config.yaml
num_hidden_layers: 23
vocab_size: 2048
rope_fraction: 0.5
bias: "none"
init_std_up: 0.028
optimizer: "adamw"
lr_mult_qkv: 0.4
beta2: 0.95
warmup_steps: 522
final_lr_fraction: 0.0
batch_tokens: 32768
MLP neurons of a small language model. Each row is named by its layer, matrix (gate and up: input weights; down: output weights) and neuron, and shows model dimensions 80-207. Each number is 128 + 32 x the weight over its row's rms, rounded and kept within 0 to 255. Numbers have three digits each. A neuron's up and down rows have the sign that makes its largest values positive.
After each neuron's rows, "fires in" lists the words (lower case) most often at its 100 highest values on Wikipedia text that the model never trained on.

L17.gate248:192086107089080198128093127114182116093134104152106087135119111138101114083051109087109162118111129101058152114128144125135170117124166132138134156133079100089133166142135108164147158064166112105111115151097095140113114097180108171133147078134152130127124139129141168082136078091116146150154106153138081135182069085139081162077173112163109110080148101172121126127063130163073133166122
L17.up248:076114154126120149134115142103111109112182116118128124105138078126129194164180122116123170121094131106136133114187179169108097050171115145134165086153087083116112139161123188193124200114115167136125075122132139186140121163120119109049120079127170160098049117063134154067156126122101170180193145158142143142190121103102150121122099128055165094128123100173122142121175156132093121157164
L17.down248:117092160086059108158098095173116165038119180144128168165155115144180154184120128151113139147118161144097096134061167107119154110220190100136122135154119136112053100158154159120144114195133126141114094051153126166158120141076126119120124109157125153102198154131137140100122152156122190183081159079178178156139134120121198094092101134118164075095122190127136133131143118104120176103099
fires in: "of", "to", "and"

L7.gate250:154146162130129133184113123172120122093183080108108201100113130149178123133124166186103059128161114081072141139166174144118169119115148124138129173132106123157073141069105159180049113089124109179072095135120093107117104094100157113063095189141072101163132121108079198108139156105087125104164088117093122105114126133174133140116119136155063096104165111114160113121188103168150112127096
L7.up250:137102132098106088155158081154136137149171069088082139132095120104200107138154136151098070127181107126125178161122164170074147170110115142106133132083065125146116150120094244159092127110096135171091095124142134152154129155117130105062085145161144133162120104122127163118127134137131182118147076085129105173103168121147135132144119168169076099080166123141104108158173129137133103119089
L7.down250:111083118157117090124165140114147090150162091076048090122133129109210146175146117106107169152129069167183188159122132123100132146125114171134102135102123088120110129184110239060120193122090111152079117125136125157152144155153159164155137097160134146152141109089178143139177083112110140149100123135181174177157146127108132149135152164121117115104171108173136108152137168124145072131109
fires in: "is", "may", "can", "was", "are", "used"

L19.gate100:170147129145085150191114071110127097128142189136147084138157143177144149121108091101148113114150143154104107170142104153105158103121087120088091188130087157099143114134132131168062145122103144156097030144151117090142175115093115145065157173119102074126090121082156193117093118110127150130121188099148138112079115128150145124159146101094079125085159134135112154098136140144080071141159
L19.up100:102111133059094209102170186147099138139102156151106128132081105096128129092136142120101164092135160179123068113114123087154161152092087055069102136171182132206120154098155100144159148157092167134149115086113130111070121066131134133108147233094169060147112119106135155150186030147155145095142122113080150152115130095110139156110183109164185093123189093163163135135116130105150107171187
L19.down100:175129158120071114160146153096144083116120143142100079144170132142175116165149169175156160175150152156118152115144147110156195128137120122091146148149107130138147185140144103108133113113135153125143138183117165067147082116092143104136195145092110071141141057088131162143107140131129138205125102094161142143097107106092160077160102136115169138082136120135137111051099116105086134157118
fires in: "after", "by", "to", "during", "while"

L9.gate368:094116148181126151099159091176124201118122146099106073146184111150101138112094159137135136114114155121147132178144178111136139187098099098166098125101142123150126135128106118102112123140126170095139185127185138151135141118120115127166155159155177132110120082144117144122108156191147100176082077093160130130112159092133142062092100087090200075131163240179163132149113106202110074085144
L9.up368:105094196160141104124124126112123139076123093101149167134097128124134150116107122149141099150183126115154160214157155134124138130143113157134126104034150175165127200112137120179116176167133149124122135122116148099101154157055126103111131106123132129168166101154101109166160157160057118162122127109105165115116144130134128088120086145124094096186148204060172176187140109149198115157168
L9.down368:155118177137126149098096140144103100110161126210137062107130106154171176189142164095106092185163107132182139189135154150132100206096119140159152124085087149154134103140152167084110163155080180164152099052137141170165120123119092189122119084151157153094105132133132119104130164218143166094122042144137102060171135053103126123098106134083114123126146109155138136082176116171154104164142
fires in: "with", "have", "squadrons", "within"

L17.gate329:076116115135101139186141144180164178163195081141120099115119103134141152090068166141155128152129149117149093163129086129112126091114125057090059106110064112110110092157106140167138142095179139108117034150102129145106079156129158138173147171147141106130148120119141143129097082118136161122119136126128089122141180106167140133118122053167100150133157167124119155132079117185113190173139
L17.up329:118183116128143118130146072134130144137069122120158110084101194119102120105096127111092114160081160130141088148163153148149154107119206143161118096170057075106119150109155127165167113119181100142150137126104185101103071160154060103123170177123129172142088143061136140157157109098119097156146061184149103061188127123131196134147104122122118104154093166122131104124072159165163124117176
L17.down329:079123084078122129090136128128142118112159140141079144105175116159046171099147145120120129130118080143151161139156083101114167141108156161131142138150135146110134095172123155154111193085146112142100078087146086142115219127127172129145123183133141155087135181139152129151127134191097120177112144128105122099109135123141099033158120154122132148101094133158112117117071177187126132121123
fires in: "of", "throughout", "husband"

L7.gate368:098126135188138158101135143121088148135146083109098150109095142184137133114150087128112141082189208146176177120105154159141157157127112146173165140113124107137141146083108127137165169231094153130096152108133151112118131161131108095118155152152107103194152095133069123145113116131142138094116102090101092063179104107098134177089094149145093098125148151150119085149044106178092114173154
L7.up368:140112135126108136120117117094152137111130210131191095145163111120091134157192161125184100102109144102162112179142186068139120165152080161035112126140131151127094146090158070146152106118061093165108077164137128124127157162111122176159144103123125122150113077109124177137102143109073167116141179138159147121077090113139113079102125146160107090114168194072183147143122114114083114185128
L7.down368:131135153156103143147163145142154165143174118155107120147140124160182142077182161126104143070157145082193143121115163100130077132095182128147066132107153108142121092078118072125190201159085161162107124159139111167151135137127126142138136065107109036170142123116148177158082112192121159130103154081144160076176107145143157102113131111144068086128148132176106137171094112147064171143082
fires in: "after", "under", "with"

L10.gate468:105159145136148091148098131135172172140109097091150120137112102096157092140176129040197105113115095088140138082133082103105156130112157113114122132149094065156168098124135141143122110182127146105131113117167108074130142122136099053174160080129079109160138160120131107131132098140056147057093175116075103088118119127123083096084163104119099143120156108126146102169131107101096210143135
L10.up468:152066076087102139102137148112129096151131120124098125119141129136110149138132077055124091094129155149157156112110151109175119101110138090124141153080181149152110080083154111135124147119107204121139136140120110167076127161104100148099138064101129105170104121104152135179073111103129116181151146158169129143114144053172148131169122150074155051163156100153165173153144110177104065083094
L10.down468:138129142150188177136094131139156178096136173106090068109129166244128106151177112076118124103104148191127179175113151157130121126019154169130132124101125167092136131132140173124106154163170156159107045132156057107134099148153172140123156070103117109117096134175091098140125140119135069112150158116116135161136139145094149124119135150132134136165159123163077090093132141133045135126154
fires in: "they", "under", "along"

L16.gate376:101171119122108116160110112182177162163135135121166146137121112139138184128068193089101173125104155139120161152141116156171143151140162140117079105136099112113128179127162152130213130096170133069091122141049101110086124168116165150146183089124166145079165213097099168110083086136143103086087119106144156126171097138130098163059148114151132132137146193113086143094117163147094117134137
L16.up376:168154124110169142108112093117107116148101103194131128177146072117142132193068108148148185129164159132124210101198106163138070149126175102140114190105083095091164113142079126148158188106179110159173093151122133118061121145118167140164122169183103147123117154134155122117125073151141082072134058195089137096129127112132086107157131074103151132083117101134153075120156168175084091146120
L16.down376:137066095149120104123130096141176149070167177134100147166169134100185146101123155114089118122162179118127124153168139088141140142152105061170117130163079096147127119115120157127130109155157125120160103080161155157115052126120169112143196129150093090094166179141121129124172097176122117181123104152057120196126080170174135107153077137089136145147111134178145130097155086179118127141138
fires in: "and", "the", "to", "de", "a", "of"

L11.gate27:133179135145169186147067147161128165166111088119127155087122110146186158089122144179132122153159139116142151097126067166155143153142142102148124158147116182192068124179109128142071124084100132147103138061110102080144099143149138124077049141136124158176120102043135176116121138112158092151114137173115113098107181082148175164134133134089122098102139077097127150165079128153221153159064
L11.up27:131148160175098106133145138210148155209140134116076103122104096094191131095148135115168095148143097114152174102105101189076120170141159141113146167087106133134154138159066200121086121099107145107144136075107119139142137134180136128107060137131084141196052159096119155113152157167129115149110118094156157144155157125096221153084111113081116152030124101118127152124095119154215158130089
L11.down27:100090153116116074127156076110118074106197111084134105124136099103164130125120129086077165140166093107146165114096122108054127146085156159151120152127169155093121188108103165095111133148102155082107139106144117145127142185110149150140108101137093150162099140148122111143138148132143100147160174066153129142105156130121113145136172120112132162127168159117094158103116113100112140120089
fires in: "is", "are", "has"

L19.gate158:099081065164120126144093124127139128101164135101120147159169139102133087098075178104082091155131139116105104157100091134146218178081183152123158093134114121119084072102134130125119184127177129167091087138102164138151107075188153162073092116104130096100136148151157134125160050075102145140102116091093161109154141149105079150163166057119132119163157191148116115144141076177128113127132
L19.up158:101123075137156159111059096108105149177128153085075119149081121092112188096101092093069103065081098125192193156105119121140081144126184098063095149122129118124160051092117153203161187131099130136123118130172129120125090140154128083140146139210144148105085095126125110182125064165116097159119160149123126160105119140146125114139128128148160180122157115130090107091116162120105132102166
L19.down158:121076125142070165167100180125089126117133158111061092155137140178145052136127155149167189108141133188117112125138136162157103141125107110093173148134104113113166164107052134098151086152150135128115079152142136064080136090115096102173166180076089073163159125106105121076147104133164164128136112087109099215098117152097190183143109189112180089131109113103124156097121137128110147182123
fires in: "of", "by", "to", "while", "since", "in"

L16.gate184:154140106146086131084149113145164085142163117141169072120168141123153156109042163115155147131195126137128135133118145116157161066169149135117103153150109172093114139150126133190104131136175099162137086087102093134165127165101191101127113159170086155111130147142113133166120099112117141071168148193191129095188136139167086135117114147112104110086059187122139151149114119194147103074169
L16.up184:173162093107183078129126102195113089059161116115110179100120126114118160139132141099125178129104129141177159120171109054097055144070174096113163090139126136109135077120194117153132169153060172131135122110114146101114118163169122141179102164102112122097108095114102120164108136088156078158120128156133144137145154127110135134117101135131123171200145140202125083108116146159189100093140
L16.down184:104112094141172122101190121159152175133077143101166141132068120114105150097132133173091097093138188158175164110130142148182134135120152122098140129116142199146077184080089139093103178163072105180151140145143087166145096124118133075103152065164111118093153131099128139168169112080174132105220123135132089121179179081099068098146132075082143110084122166184153052085084110121144096133078
fires in: "of", "neighborhood"

L7.gate208:150145127167145136160132153124090162107096106042158127102108134120125139144082072171140138088160134173153101168128101116160181127120157099150148133190178091130140146093111080125081105142143092163174089097111094112123123148116161105089108146213150200223207162142112172198128155081124136153128135100140197148199124104098115095129107118104167092081202139163109095119082138152127146141120
L7.up208:146130107072132127123160098145151142104098170117123144114098101157168162125126068127105126099151064139171125168102089071107088135105131120144147105175123142118185187135136144134146163105186133169162127133135071152158157155120127161137077076160131162212133150172148093180157148156123120161095133113164156160209157158065139120131107177110137106051172106147070084093103136120093125150111
L7.down208:123047099123094160087139074150151104070105162222115075159131140164172124103195154057119175151107112115104140078106148151098047124116131163132084118059120121144168134178171099116148203134138145108113152129180125136162103189130111113133117085093115076105116135086128156128117139176112108181147146168156177105125181152108122122125138146100127109117114163130125077152121100115102123143143
fires in: "under", "ii", "near", "iii", "along", "july"

L14.gate431:129134084093099064165132114146099115147141100161123073173119061154161101179150112136214176155153117148131159150108143121164113098109120183099110114149077208131100131157147097155096133096139119098123138105058169119177088082121166119148147157080121150156100123128157114147148160110109136071178175115160128117084115041174109184090160084172181102172073137147173144124130133166115072096140
L14.up431:192084126113079034094114142136104189179141111105199147103159092113121126165167091130137153149150155119153132137098130098102126065098200122131161112103085143109161144082110103092127128122169188184091033114088064100173123165181116167140158163086061096161104148137077200127100130121081125039103105108120108126130149146130119137078157146111133146103160100201111154139151125142098106135149
L14.down431:181115108131110055064183101132087137117107090103124195160136103196116093148115101126115107117114123125201113113112175161123108102159131109127142139104115164098132116095093121053121166150136070145083075160165077110148104176109155137170157096086096100215116075153170146143131082172125146138191140098144111114082115170138131100125126096088120166077167149129152168163113077072109117159079
fires in: "of", "while", "other", "rather"

L13.gate142:142133137103092125200153157164131060093163114089084114085119137125104148148121135105111110106090185097145120127086134096114168183192173162143114116201129158106135171149089130147108177103158136082137178109065175121130147168174135188111155153121152084130101127124055166138071116137145111136142133146117099084110113125157089117139091114149201147102149080170156128121115121211040144125182
L13.up142:138156155138087054137152143139106080165087137155082095156119100078099138132171127152130148123087111124162105168080114113161143136064149156089195102145117109143127122171086127163120098089099136158125094232083143158146126154127124132130133176054130183054091141121127112146076220108092135069092135079086140148136093162130140129130139123110134116122157112118142152102152135120063175122188
L13.down142:121172075084087124139153149179153135117128056180136080183087152158116093128153098106128118079145135138128132131127140066111163174120136120111149114087092148153139094089172114116125178138198193134149134178060144148099114123123096174131157113101136146105163136150152165096133114126176116163161138091120134113134175164021209139130125126153165139093111102180067143221125128101046135206097
fires in: "after", "as", "at", "during", "by", "other"

L13.gate316:195162161121121119178116163219129093182166168117076110118135076155112088146094095118126038123096157154130149108156127152148154144132188189089130155190096091163197143179149101121128124131159167133108127113143140117091112135184163148077149076135099151135132145122156109155122130155121153079109083128116175082126081115138070120114086137134150087118159150106171116113122145081059126077159
L13.up316:155083121158052140160092233096149148147133195145110124135121103131100126170132144134144137131118180152155182138084145173104216178135133155123111167109175121152115142140122116104120107163127151145130102153163091149123189143137127216115157064107135137098127147136116113156130144136127181165148102116112181136102188126085112047167103118126069121123176124157154141147168176089138135176152
L13.down316:121153067163147162131147178086119115145085122120149127147104152178133124095118089088074108115183069135119152155109158116127142098135124110079111164069096116122163186103092145117155214130138083153083127119171138112094213102106132172101098076119122159084119151127134134121074125158099127093113142112119150096139143112095019134196116086066119087105102133129147133123112167141174120175164
fires in: "under", "understanding", "b", "concert", "der"